Part of a small language model's weights: untied embeddings, 427M tokens.
MLP neurons of a small language model. Each row is named by its layer, matrix (gate and up: input weights) and neuron, and shows model dimensions 0-95. Each number is 200 + 40 x the weight over its row's rms, rounded and kept within 0 to 999. A neuron's up and down rows have the sign that makes its largest values positive.
A block is one neuron, or neurons of one layer that tend to fire together. After each block is what it responds to, as a language model described it from the Wikipedia text at the highest values.

L3.gate70,153,153,223,172,235,201,212,148,166,194,174,244,223,298,238,247,180,235,169,257,145,158,207,214,203,196,254,188,208,238,216,229,238,209,184,166,247,262,203,210,233,264,275,198,274,262,208,196,220,172,163,143,212,190,220,144,178,284,193,260,161,172,161,196,143,142,173,212,223,140,204,236,204,132,196,231,197,255,300,172,195,152,207,169,188,253,212,199,244,187,178,205,169,173,151,260
L3.up70,168,244,218,141,228,283,224,170,217,248,205,244,207,213,225,186,168,265,262,190,209,107,153,243,187,133,198,177,219,233,194,264,171,246,210,223,184,246,245,203,185,213,270,212,226,194,255,280,219,123,121,198,182,202,225,167,130,155,194,230,217,209,230,298,184,142,116,192,181,227,188,221,164,195,228,134,237,239,199,238,191,215,175,272,273,192,212,198,216,203,252,166,201,199,187,197
L3.gate201,193,254,213,191,180,168,135,231,105,227,221,247,184,211,156,170,159,119,179,252,217,192,147,209,192,237,202,231,174,211,127,250,227,162,167,151,115,134,185,250,234,225,258,275,164,233,190,265,164,194,252,233,202,125,196,202,207,158,220,161,183,283,178,253,265,187,226,192,187,204,164,220,191,210,223,241,228,187,174,207,250,229,208,172,169,198,243,212,210,242,233,122,218,151,190,226
L3.up201,218,166,157,219,193,225,185,271,259,92,256,166,172,214,266,194,259,157,203,255,228,160,235,222,251,177,221,192,147,209,197,220,188,233,196,208,183,171,211,252,183,259,247,284,214,207,201,214,249,179,193,154,163,135,130,189,133,114,194,218,213,237,157,147,192,147,180,172,131,130,166,205,228,195,100,251,232,148,222,192,238,144,141,181,162,222,245,170,145,180,171,158,167,157,236,208
L3.gate219,124,231,169,195,168,261,166,242,120,188,183,204,274,234,194,159,219,159,162,188,264,187,218,201,166,149,204,150,138,155,196,178,158,253,230,221,169,184,193,189,250,183,127,196,194,181,216,227,151,266,207,158,210,188,200,214,223,165,242,176,226,162,214,121,154,206,229,174,150,195,189,213,166,192,239,130,233,139,198,263,238,237,294,142,194,268,208,123,199,173,240,165,185,193,228,277
L3.up219,186,251,193,220,196,237,275,235,172,185,164,159,109,201,206,288,202,258,279,176,220,175,170,242,204,226,173,222,241,285,181,187,182,166,275,169,170,173,208,160,174,183,166,242,165,205,202,142,228,183,251,170,166,235,91,120,243,260,179,234,198,192,219,210,223,216,172,177,196,191,170,168,180,158,221,174,155,169,217,166,197,288,288,216,129,124,241,219,208,156,192,222,262,285,174,211
L3.gate489,244,181,131,219,180,128,228,180,208,262,270,255,203,184,143,155,214,165,135,194,158,200,268,204,218,216,211,225,202,202,256,193,279,215,205,147,152,244,174,194,201,159,214,92,122,195,202,219,207,244,176,280,158,235,106,182,170,164,199,224,156,230,149,183,198,123,140,264,187,160,227,209,233,281,189,150,221,209,223,150,163,284,222,168,246,152,177,190,184,258,142,159,162,255,169,179
L3.up489,213,171,235,244,203,168,189,178,171,155,142,162,198,234,200,152,198,158,171,220,232,256,170,185,296,186,181,197,137,248,227,156,206,179,122,247,189,161,159,270,236,279,190,251,285,216,222,169,252,146,259,205,167,192,240,154,250,247,233,163,257,84,211,222,198,212,160,152,271,215,190,145,201,174,170,136,154,200,221,209,264,112,217,226,238,235,211,117,216,197,236,269,189,231,216,208
L3.gate738,232,268,215,247,241,280,142,211,182,169,248,248,213,201,225,210,188,254,198,118,241,153,190,183,218,259,181,234,205,235,205,229,197,218,173,270,296,238,158,188,215,176,236,212,258,217,212,245,220,218,239,152,191,191,229,274,159,259,197,228,123,276,220,143,237,258,191,184,198,240,244,210,214,167,166,153,197,173,198,253,215,172,252,185,288,213,250,231,202,250,220,182,220,185,195,156
L3.up738,226,246,187,226,318,237,109,159,183,263,213,178,246,210,198,241,186,225,200,137,218,169,292,221,237,273,213,236,199,188,229,243,218,174,238,193,190,222,163,191,187,180,214,212,204,200,190,244,249,222,175,169,167,136,172,204,159,155,218,230,159,198,210,203,211,162,154,138,248,177,276,150,227,240,177,234,223,146,121,158,219,207,237,198,267,186,149,148,257,219,125,205,248,210,220,253
L3.gate1014,77,269,175,187,263,242,227,109,243,150,186,150,274,258,267,103,208,169,207,187,156,173,151,248,264,139,214,253,170,227,206,197,239,215,213,190,192,219,170,175,238,115,219,183,235,217,204,257,196,199,234,192,156,171,88,189,241,256,233,216,222,164,187,250,171,195,167,128,169,153,194,175,189,149,151,212,183,226,223,212,252,174,181,151,182,173,157,190,195,223,219,197,211,214,194,193
L3.up1014,122,271,191,180,268,198,181,168,195,170,262,181,296,275,222,201,230,141,173,184,182,156,139,247,279,155,168,222,230,226,252,236,215,227,188,183,226,216,168,227,214,173,225,198,178,178,249,250,204,232,203,221,180,162,180,186,238,202,203,224,223,173,154,249,210,223,159,152,142,136,160,220,214,143,210,206,259,271,210,217,260,154,118,184,139,184,89,184,175,207,253,180,239,190,187,236
L3.gate1145,177,164,268,193,197,220,186,167,152,202,233,247,181,224,244,230,151,184,239,130,166,168,188,230,236,239,130,268,237,226,237,244,174,158,243,148,215,220,148,220,221,200,306,207,180,211,156,216,165,202,268,189,239,242,190,197,214,252,232,242,249,264,258,204,155,220,205,155,241,190,208,185,152,133,256,250,162,279,231,131,192,230,186,198,252,191,228,216,180,179,185,157,144,221,145,219
L3.up1145,173,194,262,227,228,216,151,181,206,248,100,271,158,241,244,210,165,159,284,179,290,221,224,230,149,243,195,209,197,188,214,228,197,105,241,174,195,158,244,289,200,221,256,202,217,198,190,202,231,223,218,137,204,188,196,250,178,189,191,238,165,248,185,136,165,170,169,171,146,178,218,236,164,147,286,252,268,218,224,41,194,184,172,218,239,199,182,196,163,174,186,142,156,154,218,183
L3.gate1211,188,215,228,222,223,157,201,241,79,211,175,256,162,218,192,195,200,254,235,186,171,196,150,252,270,249,208,216,151,220,206,239,168,187,160,202,171,289,185,265,214,210,185,199,256,264,178,196,230,203,258,226,192,258,204,178,178,208,147,246,168,208,134,199,153,237,164,238,281,162,148,142,206,185,216,184,160,208,187,170,171,258,272,149,242,210,298,194,167,222,159,186,170,238,192,208
L3.up1211,230,306,241,219,265,120,231,182,117,188,151,281,135,251,237,117,220,276,194,191,172,205,206,213,183,185,176,262,200,175,230,208,255,224,165,215,203,235,188,188,179,253,201,219,220,176,222,162,212,132,265,283,190,218,228,234,204,175,164,260,244,222,222,145,236,189,210,303,260,225,176,135,227,217,189,209,212,245,269,214,161,299,268,125,222,172,278,202,163,199,207,160,152,230,200,219
Responds to: Letter fragments in names. Single-letter word pieces, mostly b, d, B, inside unusual proper names and table entries, such as Nor-b-ert, I-b-érico, Sid-d-hu, Laze-b-nik; also MF and DF position codes in football squad tables.

L12.gate51,195,255,203,105,208,193,265,236,159,190,180,170,192,270,253,183,219,204,165,258,214,212,184,256,262,176,199,211,187,221,150,217,216,298,208,183,218,138,212,193,249,184,264,244,154,205,226,220,232,160,217,129,195,178,183,159,206,137,183,217,243,222,176,217,161,167,236,227,137,143,238,149,258,225,109,145,181,234,235,231,197,181,187,172,168,185,196,207,215,187,222,252,162,233,231,240
L12.up51,295,243,194,205,217,196,243,168,194,216,207,254,174,190,283,153,122,268,166,207,137,187,193,239,281,190,184,170,208,226,211,192,256,246,232,273,197,122,216,224,196,185,212,201,124,200,212,204,187,131,222,164,159,176,186,256,249,182,224,169,175,197,244,160,220,183,262,195,137,164,172,180,275,224,204,172,189,267,210,235,277,223,241,183,200,194,173,213,290,139,191,232,170,142,225,232
L12.gate437,230,166,187,189,194,236,132,230,201,222,157,149,179,220,211,272,268,164,201,140,203,184,242,252,191,169,155,151,155,192,181,212,227,148,222,196,217,258,215,248,170,200,137,221,134,194,236,137,178,147,127,128,257,240,167,222,199,238,88,198,239,155,195,172,226,208,247,167,199,112,201,267,208,148,203,139,179,235,208,139,288,196,169,177,203,165,210,258,169,209,178,275,125,230,239,244
L12.up437,278,165,188,215,226,233,180,215,217,179,262,192,164,235,189,170,225,164,205,266,193,224,155,170,202,188,146,210,193,210,131,246,228,176,269,190,225,176,202,279,171,208,158,226,222,205,262,240,139,183,143,150,216,99,173,173,213,148,80,174,182,237,258,257,278,128,237,211,212,208,200,220,221,140,218,232,185,246,271,192,190,152,189,164,212,165,237,234,178,229,239,224,208,283,170,192
Responds to: Digits after decimal separators. Final digit groups of numbers after a decimal point or colon, in infoboxes and tables, such as 8.12 sq mi, 57:22, 12.58.

L2.gate372,249,233,211,195,116,240,219,271,267,245,160,222,173,196,230,240,171,175,231,168,194,188,259,228,307,184,274,272,211,215,232,293,212,211,281,143,146,171,198,231,156,250,214,162,165,261,207,184,203,211,165,222,257,194,223,231,214,69,186,109,182,146,127,263,186,160,109,198,245,228,193,217,182,177,244,189,163,267,176,198,190,180,147,219,227,273,205,193,144,142,154,178,206,202,194,193
L2.up372,192,236,207,162,151,190,262,226,181,238,205,169,228,176,256,203,177,196,189,214,187,221,181,279,225,201,197,278,222,254,185,279,206,221,287,137,126,202,240,192,256,211,242,221,185,237,260,185,172,261,199,239,164,186,245,222,217,152,181,156,203,150,203,208,207,198,254,227,198,179,136,187,184,182,226,145,164,197,247,171,261,195,196,210,184,243,202,108,201,119,162,230,245,236,254,162
L2.gate650,168,219,179,106,241,222,272,206,220,155,177,188,164,179,144,211,237,169,222,170,201,182,155,164,153,168,149,184,178,203,188,174,273,185,290,250,212,203,264,244,214,134,207,221,256,179,228,222,172,209,233,177,221,261,257,214,223,230,155,247,194,190,241,263,205,224,167,140,256,207,192,226,276,155,286,215,121,250,171,207,301,177,225,189,176,206,260,129,207,173,242,263,248,235,248,223
L2.up650,210,226,114,170,224,216,219,220,179,185,265,142,138,220,177,225,248,232,221,158,263,258,177,161,142,186,134,217,122,216,180,267,190,168,304,213,241,161,249,198,200,183,187,163,140,178,226,238,175,257,222,172,163,181,218,190,239,199,152,270,179,217,297,212,136,223,274,183,247,184,242,173,290,208,252,219,202,203,222,149,199,183,238,210,153,191,248,171,252,156,294,194,226,313,256,229
L2.gate793,240,190,144,226,148,202,173,208,123,232,272,227,137,168,181,185,189,174,230,146,251,257,226,185,171,144,300,206,251,147,188,153,192,223,189,152,194,201,178,217,215,216,204,136,163,180,145,243,187,259,195,218,184,210,207,203,233,216,202,264,210,154,220,167,161,166,244,212,214,193,287,185,176,200,174,254,172,174,241,203,244,194,149,219,198,203,272,184,180,196,172,212,157,246,159,184
L2.up793,255,179,192,202,107,227,157,220,138,216,263,228,173,148,174,234,167,187,206,134,247,241,248,167,193,156,295,159,219,200,206,184,181,181,249,189,156,198,162,255,246,230,197,109,128,210,153,272,243,271,200,254,186,181,211,187,210,213,244,211,225,174,193,177,152,180,192,233,213,181,252,183,183,224,190,261,166,137,190,191,207,206,109,203,197,184,298,194,184,236,167,196,165,240,202,225
L2.gate879,208,195,176,280,229,195,172,213,267,177,208,197,178,169,126,154,252,182,173,259,140,161,210,216,252,240,195,162,204,252,169,202,206,133,279,199,261,163,171,215,173,187,168,140,193,119,256,281,209,171,182,259,296,204,186,185,227,241,228,188,184,172,193,179,266,194,143,175,197,214,160,214,148,164,241,172,163,199,154,188,241,153,174,242,242,166,213,139,164,160,183,180,179,206,180,242
L2.up879,205,166,182,191,203,283,186,260,240,265,179,225,171,244,194,177,230,244,237,140,181,157,221,286,211,200,219,190,254,256,175,171,214,223,276,204,243,247,207,278,167,187,197,164,187,168,153,192,258,294,258,241,189,208,243,161,195,235,196,256,178,313,277,228,212,76,206,154,199,116,187,210,158,261,222,220,118,199,176,292,260,246,210,265,214,248,239,197,191,243,216,163,174,203,172,129
Responds to: Football score results. Score tokens like 0–0, 1–0 and 2–1 in sports tables, usually between | or ; separators; weakly, mid-word fragments of foreign names, such as Hi-er-onymus.

L3.gate846,181,273,196,167,193,202,174,191,283,215,165,173,150,151,178,274,204,152,165,130,295,256,242,231,171,189,217,248,208,202,181,193,212,183,201,158,148,187,218,256,162,212,215,219,140,251,169,234,167,172,209,251,223,124,176,244,223,199,187,328,136,153,267,276,138,118,217,166,177,209,181,137,258,187,162,208,184,247,192,239,247,152,162,213,221,186,271,173,227,225,170,204,206,147,194,199
L3.up846,177,208,186,190,268,135,139,220,231,190,189,171,190,208,254,238,181,171,195,237,241,204,198,197,136,160,160,217,227,168,206,117,162,184,266,233,235,199,282,255,192,233,261,240,209,198,230,245,188,116,179,212,208,187,195,206,184,166,151,241,133,252,142,228,199,129,177,161,165,204,191,208,206,202,241,278,231,173,252,243,183,187,269,172,189,143,240,171,226,279,199,168,229,295,212,227
L3.gate861,183,208,157,253,218,191,199,216,176,248,202,211,260,214,157,238,298,202,193,235,200,228,133,205,225,206,225,148,134,199,165,104,207,230,211,177,255,228,177,160,270,221,205,152,160,269,180,142,243,133,186,153,215,216,220,228,241,144,187,227,127,188,144,209,186,208,175,216,222,237,247,172,194,339,201,189,201,171,238,232,153,230,296,161,183,179,202,156,174,114,285,98,238,215,214,191
L3.up861,273,214,178,195,188,179,242,196,155,183,195,227,201,252,194,245,239,230,247,175,215,250,146,216,190,219,174,173,141,136,197,210,195,231,182,165,198,155,205,130,190,269,168,264,226,214,208,138,175,143,210,260,176,161,194,218,265,204,208,236,176,223,230,258,243,180,138,183,169,264,235,164,167,212,225,212,219,158,248,311,225,223,188,146,169,177,251,175,209,255,172,186,164,207,242,172
L3.gate898,141,125,211,259,92,254,211,232,189,162,207,206,127,222,193,215,248,298,209,189,199,175,185,156,177,226,162,196,206,214,230,164,183,152,105,198,210,228,258,210,268,230,249,216,171,177,210,212,180,221,246,226,194,139,149,246,151,172,235,259,153,187,202,204,232,125,132,296,252,218,239,196,196,216,223,207,249,200,270,151,188,165,188,189,200,204,182,189,211,124,168,183,221,187,257,256
L3.up898,202,218,181,193,144,198,171,145,264,188,223,252,164,226,219,229,168,183,207,219,146,194,210,208,129,262,154,213,230,177,192,178,186,211,227,265,190,226,161,263,266,221,242,269,215,228,251,179,216,175,220,212,244,178,124,217,174,222,136,212,181,213,237,200,171,195,183,278,261,146,122,202,187,164,121,189,241,191,167,256,213,127,208,241,147,243,251,198,187,228,207,201,266,139,221,164
L3.gate955,254,191,220,154,182,189,169,148,258,201,279,216,181,158,132,208,91,192,199,148,234,162,254,189,238,180,130,165,179,180,124,217,173,197,156,219,166,175,216,249,204,242,139,211,149,280,149,257,142,248,141,219,167,169,205,189,232,149,172,190,153,207,200,231,204,149,140,179,146,149,246,249,229,180,249,119,254,229,158,187,222,221,213,244,190,201,233,176,253,214,170,194,243,177,266,188
L3.up955,175,169,219,175,125,194,204,244,207,183,147,221,187,233,231,158,158,109,171,98,212,203,275,205,183,193,188,220,204,212,223,165,188,221,161,192,219,203,137,189,209,224,211,215,230,232,140,255,174,210,92,229,159,191,236,223,220,170,204,267,174,188,150,240,188,144,141,185,136,170,182,233,176,224,199,184,237,225,168,184,166,177,202,188,223,204,274,124,293,188,211,163,229,193,168,151
L3.gate1020,219,234,226,224,180,249,213,252,189,241,186,177,139,286,245,202,229,252,200,252,138,169,241,204,203,216,269,245,144,261,290,242,177,238,181,171,289,189,192,173,177,303,116,199,260,241,167,165,212,237,156,224,193,224,253,196,195,239,172,195,225,165,245,170,227,239,145,154,269,212,132,259,222,234,208,158,145,191,260,210,260,232,235,265,176,282,176,198,296,200,203,196,135,282,209,174
L3.up1020,205,194,262,229,192,281,183,232,238,175,152,191,191,259,196,198,233,255,205,236,198,189,186,143,235,143,217,244,249,215,204,204,199,211,196,225,228,189,186,157,170,256,149,183,189,261,181,172,263,249,181,225,165,174,261,188,218,166,200,137,267,150,196,195,141,228,196,291,193,269,177,295,219,221,182,179,160,181,238,236,250,205,263,193,199,257,200,226,213,149,195,159,164,196,261,166
L3.gate1036,182,185,227,238,149,186,164,220,232,159,170,234,243,197,197,199,194,174,238,167,163,184,197,179,213,203,260,183,115,181,243,261,188,265,210,163,267,254,214,289,229,219,109,206,189,161,211,207,210,159,170,217,260,194,187,250,208,140,252,205,141,189,245,218,195,258,161,211,238,232,232,207,203,272,207,176,195,188,188,213,176,165,222,189,117,171,191,204,244,219,288,246,235,284,219,95
L3.up1036,246,225,161,214,188,135,247,190,232,187,228,197,194,253,166,212,215,220,144,244,230,196,261,246,172,152,228,214,196,177,162,202,219,166,158,147,116,212,235,158,215,129,209,195,211,208,243,143,207,232,184,203,170,190,172,156,185,289,185,226,195,201,195,230,213,246,214,146,138,156,169,215,195,172,227,202,225,230,196,197,125,269,188,161,259,260,226,253,182,210,165,220,219,187,212,289
L3.gate1065,140,191,258,200,270,194,232,235,220,149,233,249,193,201,205,189,241,179,211,160,238,134,217,207,255,195,187,174,185,182,226,200,154,105,241,93,238,246,222,171,189,235,211,171,168,186,260,207,219,165,222,161,201,221,178,184,270,162,237,223,105,202,223,166,169,263,175,162,231,184,279,173,175,171,223,171,217,223,195,208,191,177,189,218,209,221,217,124,200,226,218,236,219,208,199,162
L3.up1065,146,211,270,217,209,198,247,213,205,236,230,196,194,245,213,218,212,194,236,144,211,235,209,214,250,267,249,137,204,264,175,247,132,151,219,154,214,286,216,190,168,246,231,93,218,147,210,249,171,192,191,183,206,233,193,264,194,187,206,233,124,137,320,147,132,210,152,118,242,165,246,185,229,244,223,182,175,144,253,189,188,184,184,174,204,170,243,109,200,263,200,215,169,211,219,255
L3.gate1068,323,156,240,202,191,207,234,188,167,214,238,189,144,269,171,183,253,235,160,218,211,229,165,150,180,207,156,180,129,160,120,252,268,222,191,197,201,190,193,225,215,157,192,203,234,245,139,206,210,259,181,221,243,157,214,148,195,105,195,256,223,188,161,153,198,246,189,174,196,184,206,111,237,239,280,208,247,152,124,219,229,147,248,198,259,181,238,117,206,235,187,204,261,210,233,251
L3.up1068,237,212,247,208,248,275,276,171,129,181,172,214,207,258,207,113,243,197,204,279,172,249,176,219,195,212,190,227,147,192,170,230,228,209,205,173,283,209,241,230,218,200,210,260,253,233,105,260,235,222,200,166,172,222,267,140,223,117,214,196,280,206,201,237,169,207,237,127,209,179,162,126,233,192,169,212,182,131,241,211,250,114,215,191,244,239,273,203,173,193,211,165,274,248,156,169
Responds to: Scores and table separators. Football score tokens like 0–0, 2–1 in results tables after | or ;, plus slash separators and vs. in lists; weaker scattered prose words.

L2.gate245,218,210,222,190,225,108,158,259,158,200,101,191,194,270,210,220,158,183,225,216,269,216,244,232,150,236,229,141,291,169,188,223,169,214,243,173,120,139,205,177,217,175,145,232,215,151,222,280,241,228,143,167,243,203,210,160,137,111,202,242,230,169,238,212,110,215,178,216,171,221,187,265,257,172,212,127,149,239,223,149,218,223,164,218,278,140,137,139,166,179,220,159,125,180,220,197
L2.up245,197,260,216,189,266,213,178,303,132,180,185,190,194,285,194,192,205,212,261,249,199,197,242,290,276,248,184,204,173,244,308,200,202,246,220,187,105,173,149,213,285,157,142,277,215,201,224,285,181,226,221,237,226,243,241,213,204,137,273,198,171,208,196,214,164,228,193,247,204,235,210,182,197,199,219,137,203,249,231,185,140,122,120,171,285,131,194,174,183,198,264,185,206,231,181,160
L2.gate432,165,146,267,242,241,208,276,198,177,103,223,217,141,177,232,177,230,209,141,144,279,154,204,219,227,161,254,185,188,152,153,189,174,204,175,157,185,200,182,149,160,238,202,99,221,220,170,229,232,244,221,260,254,237,225,176,152,139,163,165,285,225,215,247,140,199,234,185,173,204,175,160,237,152,197,182,204,186,246,137,282,191,183,182,157,193,129,185,172,192,155,186,255,121,255,251
L2.up432,193,209,205,191,184,234,73,240,180,249,178,190,197,156,285,193,166,241,224,256,177,319,151,207,195,213,193,175,177,212,256,200,197,203,142,134,228,144,242,248,171,228,150,215,217,203,183,166,200,123,298,188,185,236,202,215,164,191,148,213,218,271,147,167,237,191,235,224,249,233,124,229,185,175,188,211,160,209,228,199,238,215,150,165,184,244,216,206,161,203,137,72,227,177,209,187
L2.gate485,224,140,182,189,178,230,164,204,128,193,139,204,197,252,213,154,223,211,354,270,224,215,195,189,271,214,253,178,244,209,166,236,249,237,199,173,241,133,219,190,207,188,204,170,205,224,194,277,260,221,199,218,262,232,216,174,182,168,204,220,185,259,141,196,146,105,181,237,263,214,143,154,201,217,225,180,183,195,252,179,172,159,131,275,241,215,164,199,122,158,235,126,193,153,224,153
L2.up485,243,205,151,185,208,219,169,216,206,208,165,164,198,181,185,241,202,154,238,220,222,193,226,212,245,273,196,179,253,234,174,234,138,171,217,173,185,145,207,230,238,307,212,241,219,230,233,275,209,239,165,186,179,282,199,189,165,166,101,270,199,234,210,160,161,141,199,195,248,138,208,141,230,190,249,191,175,181,292,167,166,186,157,205,228,239,160,180,180,212,152,213,168,191,185,129
L2.gate1110,172,227,116,166,238,216,259,228,180,234,146,265,165,223,162,194,220,179,217,159,161,215,135,254,204,219,158,190,264,203,216,236,195,126,174,162,163,171,159,153,234,207,160,217,154,143,234,248,142,181,251,214,226,210,242,175,132,192,245,239,123,162,130,220,285,175,206,202,200,280,283,140,188,237,201,313,183,286,240,109,211,235,166,162,245,142,192,257,193,160,233,206,237,153,246,136
L2.up1110,200,195,207,158,191,157,220,216,233,153,171,200,196,194,193,237,212,158,206,151,204,198,224,279,214,144,224,128,131,194,240,260,194,178,163,184,208,211,221,232,271,203,183,232,214,130,204,238,135,205,130,183,261,222,172,175,225,138,169,258,190,247,164,227,198,204,181,187,201,212,243,221,230,167,242,189,157,165,180,166,211,152,190,227,221,216,156,185,187,213,229,134,196,199,176,189
Responds to: Table-cell codes and abbreviations. Short uppercase codes, mostly football position labels (FW, DF, MF) after a pipe in squad tables, plus acronym starts (CB, RB, USMC) and headers like Total, Party.